Weights of a small transformer language model.
Size: 8 layers, width 640, 10 heads of 64 (1 for keys and values), MLP 3200 quick GELU, vocabulary 8192, 50.5M parameters.
Architecture: RMSNorm before each block, no biases in attention or MLP, untied embeddings.
Training: 903M tokens, 6954 steps.
MLP neurons of a small language model. Each row is named by its layer, matrix (up: input weights) and neuron, and shows model dimensions 272-463. Each number is 128 + 24 x the weight over its row's rms, rounded and kept within 0 to 255. Numbers have three digits each.
Before each neuron's rows, "fires on" lists the tokens most often at its 100 highest values on Wikipedia text that the model never trained on.

fires on: " As", " as", "As", "ia", ","
L5.up543:121112107162109128158122109099125155162097161120158109170143127121132103094113088132102152107142079148112106146130138160106136093093120106095128130111097120132105117133140185142143140090110115108077103119138178126116121135129154165123111080078115164126162150071077170114105159133106159148111132124118111156135110105144082140132111172123164110131159127151132101126125129115143144163128103098142102084135132173107136117158090140108132141118128096144166164135132133118141158166143124112137119075071133133102111118122175152131147142131147121150125160100122165141142138143147092149

fires on: " to", " of", ",", "'", " in", " will"
L5.up2995:140143118186123184115168157114106148118121127136155116106143104122107143101138117111125106103144170156131125135157149120179133136118132123141129150145137097143136121157142155140144105128167136143082110059149111103129097148129175120121132090112110132089116148117137141111117159105145146167121164108153132126139132152101117119143088142136174118142096107072127135142116115107156160144126093079116116111113137160153172112175145105139105133095130124165121115131142104106092129085143124156135144121119162122182110119121170135134031132149147125116138144178137103158167149086092142111

fires on: "s", "ing", "ta", "t", "2", "tro"
L5.up2507:121078112137099120140136120141170131118167102157147117128161149119107139153124149186123146099128128164097132144137148148144125120139119142089185106178127129120103113089166140129127096100136107118144128114089133085073103104133113107171119101157114135149105148168120134157131175146108135141185142138126175179106133128099126115099132119149127127117142117145117129099161089141141166123077130145155109137125149137169127120130113132147124142120118118103114123142126127159133127132143100121092155151136100091128170097115135183122127139150120119067115163110124110149166108146117128151

fires on: " |", " of", " ", ".", " with"
L5.up1874:139126110121130138113102126170161110095130139119106113115161120133107134094102056131125120139160140111121145122105105117113115094116150133117157150123167125122153100143131150115112166148163174118132140085132102121149127081137136159124162127152119110162154146143129100118128116121180133109090118145149119155112124113101106124135100102165100104080144063112106109138166107140165108121113165126084155173104077121131148118158182170116158108088165145150110106120169132173121126118130165130185130117114122117097141127109145138114127138149081138153150173152085136131143122129104147111

fires on: "s", " (", "ten", " in", ";", " "
L5.up2317:151139105134067127146107121085101111076186117111129118112138127094149122121117119119100153117129095108142107131107128156158155134112101098168127088165140137150119120170138154100083131127135163129133140129116159127131105087141124125145152157142144127121119102070138127134137082145134127132112141123157210118085152095074078157117134180134153114125106122151129093081133064121125107143119130135154114126118117166102162117140154127129143110128119102137098092128174064154121113092134072121138104112139147085110166097114113164126101125160101117133166115170145086128077084123106120130

fires on: " his", " an", "s", " At", "t", "ly"
L5.up1673:141131118105132143151165171141086141135122115085149112121171105049100116149141096152132141078106174123118135135131117120173149098106128128121157108147093065110133136122145125142072120143125136098111141109116142145172122119135108156167090098120129079185127151163099128138124151136125155146113122167135153102096126132122153125158133109156135064081136124156130105140127154143142135142112102101136137118111107156102194184107129120133122123116161162187128104158160115106118136128102110140146120103112134088131120082103134145140138108132129134113142164128129109153135113127091105097

fires on: "s", "is", "ia"
L5.up929:088089103126078131075053152083115132111156105166136077141167128162124119133128123148087123092095120146093098139144151134153128149093143078109120108161151117154124111129127148149104119123154130142098152119113141101143123160134106165114138112142128148137125119117110115097082136115133103115120134149147152159056147152068081125133118161127131142145097136107140158136135119117124152143090111082138162110141101134138119111132139122107157100105105132106116083120170122128075136123107144151172148119136132160139159168150106160141146149125165115111130131116093123122179121136137167171

fires on: "1", "9", "–", " over", " under"
L5.up1400:148113127173139116125109149140118119113130089128115128131133124139119149140160130129142175142123170138136132143135143115117122146151117092154124105137164116094190100101141121129127076109097130089084140131131146102168123154084122129136130183112151138096115147120146143135094100095116144102130147148127146142133159171114154121100134130151131108148158124128152085141132156112149132127123143111170131089129114148145134148136083080125155112119121146110138115083127115098152121130174130137091141141139140148096151127123172130150102122161115116127122140134104135167158144148130159136

fires on: "s", "ers", " who", " government", "er"
L5.up2570:127117114173125155100057116142147141171119108088105117136154149110111140151150130118114139089132115122122110136150102125164143145162170119105105136138139100140122152045161145092129134131112117134105121121109177101165047130141108115130115098132137112167107141147139144073136096084168148153132105169123160142139119140116113148132121128140101087152137113112171122148142113139156141152111152150110150109065112136117152090134095113065129128118138113119148136105131138110095147130151142168120193106128077121133164139145130144127138113133156115122130120078115083130165129095077145152

fires on: " of", " in", ";", " made", " –"
L5.up2222:096132113146121103089154139127143181115151116129117154091116135116150111136102147149083105105123155109135107155149140160140147109120132110113136126146133111093144127144136106144152102088119107109101143108122149107121135141126157142185060153141094168142125109144121136098105124123122141129116141128101127168125155103110085129124087124147144132183123109109123070121168173172157124125159118047119114070119149110132113165185097091146141148126145125134127117144138097081071141153115107121098167133110184132119159157165157112144071138107129146132132173108065157139161131147133147120

fires on: "t", "er", "ing", " out", "ter"
L5.up164:157141120153091104147131132121131164104131087176135106122142110151120139204143139114116159115159130118124138154153139128159148136148108117131128104153107136139141137129145112134107119097137122128162083129145152126118085147115111124172144163135173126136161120088124102132144137137148134190139145140158126122146196128121115136127114101166162134145107113075084140082133096129112118129118120117122126128125081149139149125136108056081115111118126149121144139118131075112130138146164102127129097121069122098110159070066092131121115130198089074127159160118141136145183136120120109168

fires on: " in", "ly", "-", " at", " dis"
L5.up1576:160177109142111098122167159133097129131112075169088121140122105088127130125133126140102158158143127140114086148109132119144129161107192161133085124154139115083107111124169124092106142130179123134140121097158135130135114112105135123139114118117172107147165135078129150132132147136135110118158132179139129152107133127138100142109130137117114121111117166163158124134157158133153134103124120124093167105083127133149161128142110152150120161126107128164147133150141155091122132087139169130111123143136132086126147123136117154120065121155111117111144156129123154108116092148118122119

fires on: ",", " as", "oc", "uc"
L5.up165:096110121130138170162146134101097143131087103082120094155105147085141112136129134152100122140094155140150130139107144112123140116115118087118138107124155118123197121102123156140124130098087117150120147104107108107130120117103091150148107125108147117122106130127119158114127159141143179158172110165123103160110138125147145102114148155136125120102147141110131131106133170135177172145091103114090115078118148195110147148123110178132144151146093108113152101148149113151104136127122128121158086157152137118139139101149122164134119115164103115161087140103118125095177121145123127099

fires on: "ly", "-", "ically", "ally"
L5.up1464:169105120162027125158139132134103152145134093156129122154123140135122141160121160118126179162107129168112134106119146134151113143106131104151119126105135106090156110096181130113093111096112144126109126132141161100119129199118121129118110117134179170135126125144149121141098143112135158146098153176125126135087147111148117109104119103117150160160125111073129143147183139114140135132141144150134097109117121124123123168130100166115122126129093126134113146161105127109103134107140141118073100132106120119139125121076135154107092106132112111121089142116146114123094149106128141143

fires on: ".", ",", ")."
L5.up1073:154098135153162127110113138116085163139123137108144128135175121134156125145118091123113152138138121141165115126105118119153133173169153138143100114144149122175146088101144123149112112090102122100126128075111127142089138143100157133118124167133133142146101144100093169197131148080120162130160115121132109102133155157154119139101117074111108158130124104134118135110133146136160145122138123092165109132102120118116121120117144167107139164122166091132134114138153147123132141134161140097113116094104164163107138089085128168077147127156096131137111134085125102117163101125120148152

fires on: " with", " However", " example", " time", "-", " Se"
L5.up2648:124174104118139159120139149125115134156157161094099094134157094092190145124117091137124147130103171136139115154102138145155121150142150111114155096108184104114099127127171129102148137099152157094100169116121167115109101156106105133113132096123141103137108156115157153103106144145121174174156127148096110131109135113127111131119092131150133136179146152085138144165132162129147145133087132133135136095075144091121132110127102123089095066139115118177164132142147152130109117071135157111088128118121145084112130164138119126130084119171143122165086119115147123118105118119110105108

fires on: "\n", " |", ";", " "
L5.up969:118088127154134138124111141146100140133147100133153136187130119107101075130142115126141108123111127147120144127142171104152144189113159073137106145166199144151160144122110129102164151136109128075119081115162101148132142109147103190113131099117120118107136156131131125115158151136183161116097126121092129147105104113159083134116101151139122142145151106152177104113143143093123172151056140134168101103129120140094115111149126088110113086126158136128132154107171138148102092144183150159103187076106094127075130134172075101103135165160106116131106118118140066134125122123099176131

fires on: " |", "°", " ", "3", "c"
L5.up2533:141168110115154187126115146098087145169138132084145128093178130130161152117140141136129150112139110099150129149143150150114077081111111133148122136155141142169126125150116145139149165175136162107078092107143127127185130147137140166135119086118148110129142107120109101138125129158159128141136115154119136179138138130125069114111133162117150159155114113109131121142140142148120171128082139110158136103145101146151136125097108156132137101086135130156157129114148115163112129122109161125121189144130148130080144145118114120142124150146136151180103089159107117131115116131113115148

fires on: " de", " Te", "Le", "le", "te"
L5.up67:102137117168124130120154129106135112104119112074148118166112114094155127122111127180070118093135082127102089145136118152112109133116124106128102157123183114089130118118137103114104173081131160108095139107164133169160135128120118114117151124059129139119164106170165128103080139175132108184125109149087128139116131127142161111180145104088142102130153091117123126098144121137171134115117189126134158092145133156104146146125097114181147141132113117135139149166149119128120134127144102104139139076159169129096110140128117166112143114116134169152100101097096112119140181095142118110

fires on: " |", ";", "un", " ", "cu", "fi"
L5.up2952:128141119146116127167163123128093116144169145117124138118158118139109117136156106130083123157169139097138117103097125152127153103119149099146134089138176137131158130140158176101140172116150147149134160098092153153118104116133107153120113116115136149183165158115054128130149172097139123113135141144102196155135109142117125119130123121167123094119126090115119061174180122145125144113135119122099105132123147123123146148129121136123136116128118094106128152136150124108115175130132103114137084129134146129123180106135148118101140171135113099143167144133102152103153113132102140147

fires on: " all", " All", "s", "of", "at"
L5.up1748:116128127137120160125108134096145159107153130106077111153174147121084137099152132138100092135097135102198165129142134157109093136134142093134123113099125109145106111126125126098175143090116132116094134116109139135164135096101146125139117117124129153143126135120129134158130155113159133114164123143131129132096147096125132147157122112144158096135165118119147096108143107128149180129118124135122133150119064140140171164124084179112146105097150153192144070142136135117117107096142139119180132087143142145148148146137130113143134079164117135125131115128088085116159106077125170125

fires on: "s", " States", " that"
L5.up1264:117155111137131111113128140088133144128140130108136093155143109109127127118155126131123132135156101125128102107155157150163147154094132099157146116200123124164143118107123168149135140140149136170165178136149154132131121130149129130115152100100117088127122136119101096125122077126171137111113132149127147132091124133109107127115134156140122101101130130160114111149121112137124151147119139118141116102087091130125137142094159135100118114101123133161150110143122167161114102138148116126128150110125105142108122153149114111100095112139133143133115126118095095116134135142086170134

fires on: ",", " under", " over", "d", " re", " Under"
L5.up15:119124118153091169102144127138122104114135075139099116139178098115158139141140143127113138168129152131116097152139163124144091128161161114129160106159154121109124129128161165117095096133121144095128143103139129111156151148051116116122059143075141135129125157092156140092119120140140121122117144114097156142100118142159167129138113134140164085151084141101167089116151141155161100105139147124124107111073138112122158109181166144141129143106159155170140068158149134096127141125148147147105107102174149093108154107133122169104108094200122116106150158154105124106123136131116136128

fires on: "s", "a", "stra", "-"
L5.up1294:111169112143136119083128141105151109132163127123135130095163135132115119135161128113113156124141138136101113145111162152121120141100172159136100150139139189120145151109143153128152103129129137120109140136099138152135104112123136129120110108099087103161157190110056133173145108134138160128134156122135156128145158174058123112113111127173115121125142126134135119124183134141103131130093153171136122080127120112134142176141120134118106127135122114136144093165182106155120170131122114141139116105169133113134140137098114142118147146128125126143144181162103083135144124131103165152

fires on: "'", "s"
L5.up2082:113124149134091133108146162108120106137125146150161111131160098110161142092095106145082119134103112139124125092138119170112141163089145171118127102130131117154136123109120167200149098152157140142127185111153111141137110140150110131137132122163098098142171173159143132150116137103165118134133143181147149145063128123125080123117104175187154099128118136079140158144147088171112136111094104099116136140125125067113165154150124132172124122106107094149152117102149135171103162149105118111110132120146147123130151079158154141138103156121141119115118152144075127104183132122070142137

fires on: "\n", "s", "et", " all"
L5.up1482:126109102171109090095119114080141092099100137132099131118160162136124128106088081150113140132130180145137143126084117123128127146134135123131121147184088140097161138129151113144192134117113149124126126116113101184180126129151074177134115120141087155147146114099114114142111114128120178135172132158120077136116154121098114141134111114141142106137162091125080121136161145130166161157123093122162108140124101096131113163130095127120138084129144063127136117127160071087104111131116131156129137112141120116122170154145099164131117148136114149123142122101078105169161124104112136103

fires on: " back", "–", "t", "ing", "d", "rum"
L5.up2187:082131106159102099109106117122160134103139123136109128145156122116086117102143125114127151074136161120123165125110086094141111112122169132151139122143133197129169131117115127154160121097117132144107137153106131159118110119081135122141153138125168160129113134142142152156138130126142128129113165177115128124149134154152097149117137113151186127104164107112120165088174148137130154086118153118101110091121079101132165120112131121141148103100098102147178141112128138111097133147113101145107102128066099088081191099151069110142068133134107138135141100122092121152161136111095155133

fires on: ",", "\n", " signed"
L5.up2368:108102121152167139115134119127055145135146129082105145127135134104111123186112164128125125126156175143137147134111140101136127114157135117121159147123167110144182099110142118137125130081108134106169091115110136130118110136065116134133144116099145123135133146135123151172161120116138142140135140125130141145127115140134170113105126160153073154119149132118153117131164126139153119123135108117143116115103093136086135110183136172128137136107100124114134074094131125094115150128163150144159104121091127138092128121136106157104123173154101150147126105091121129122161144124119123142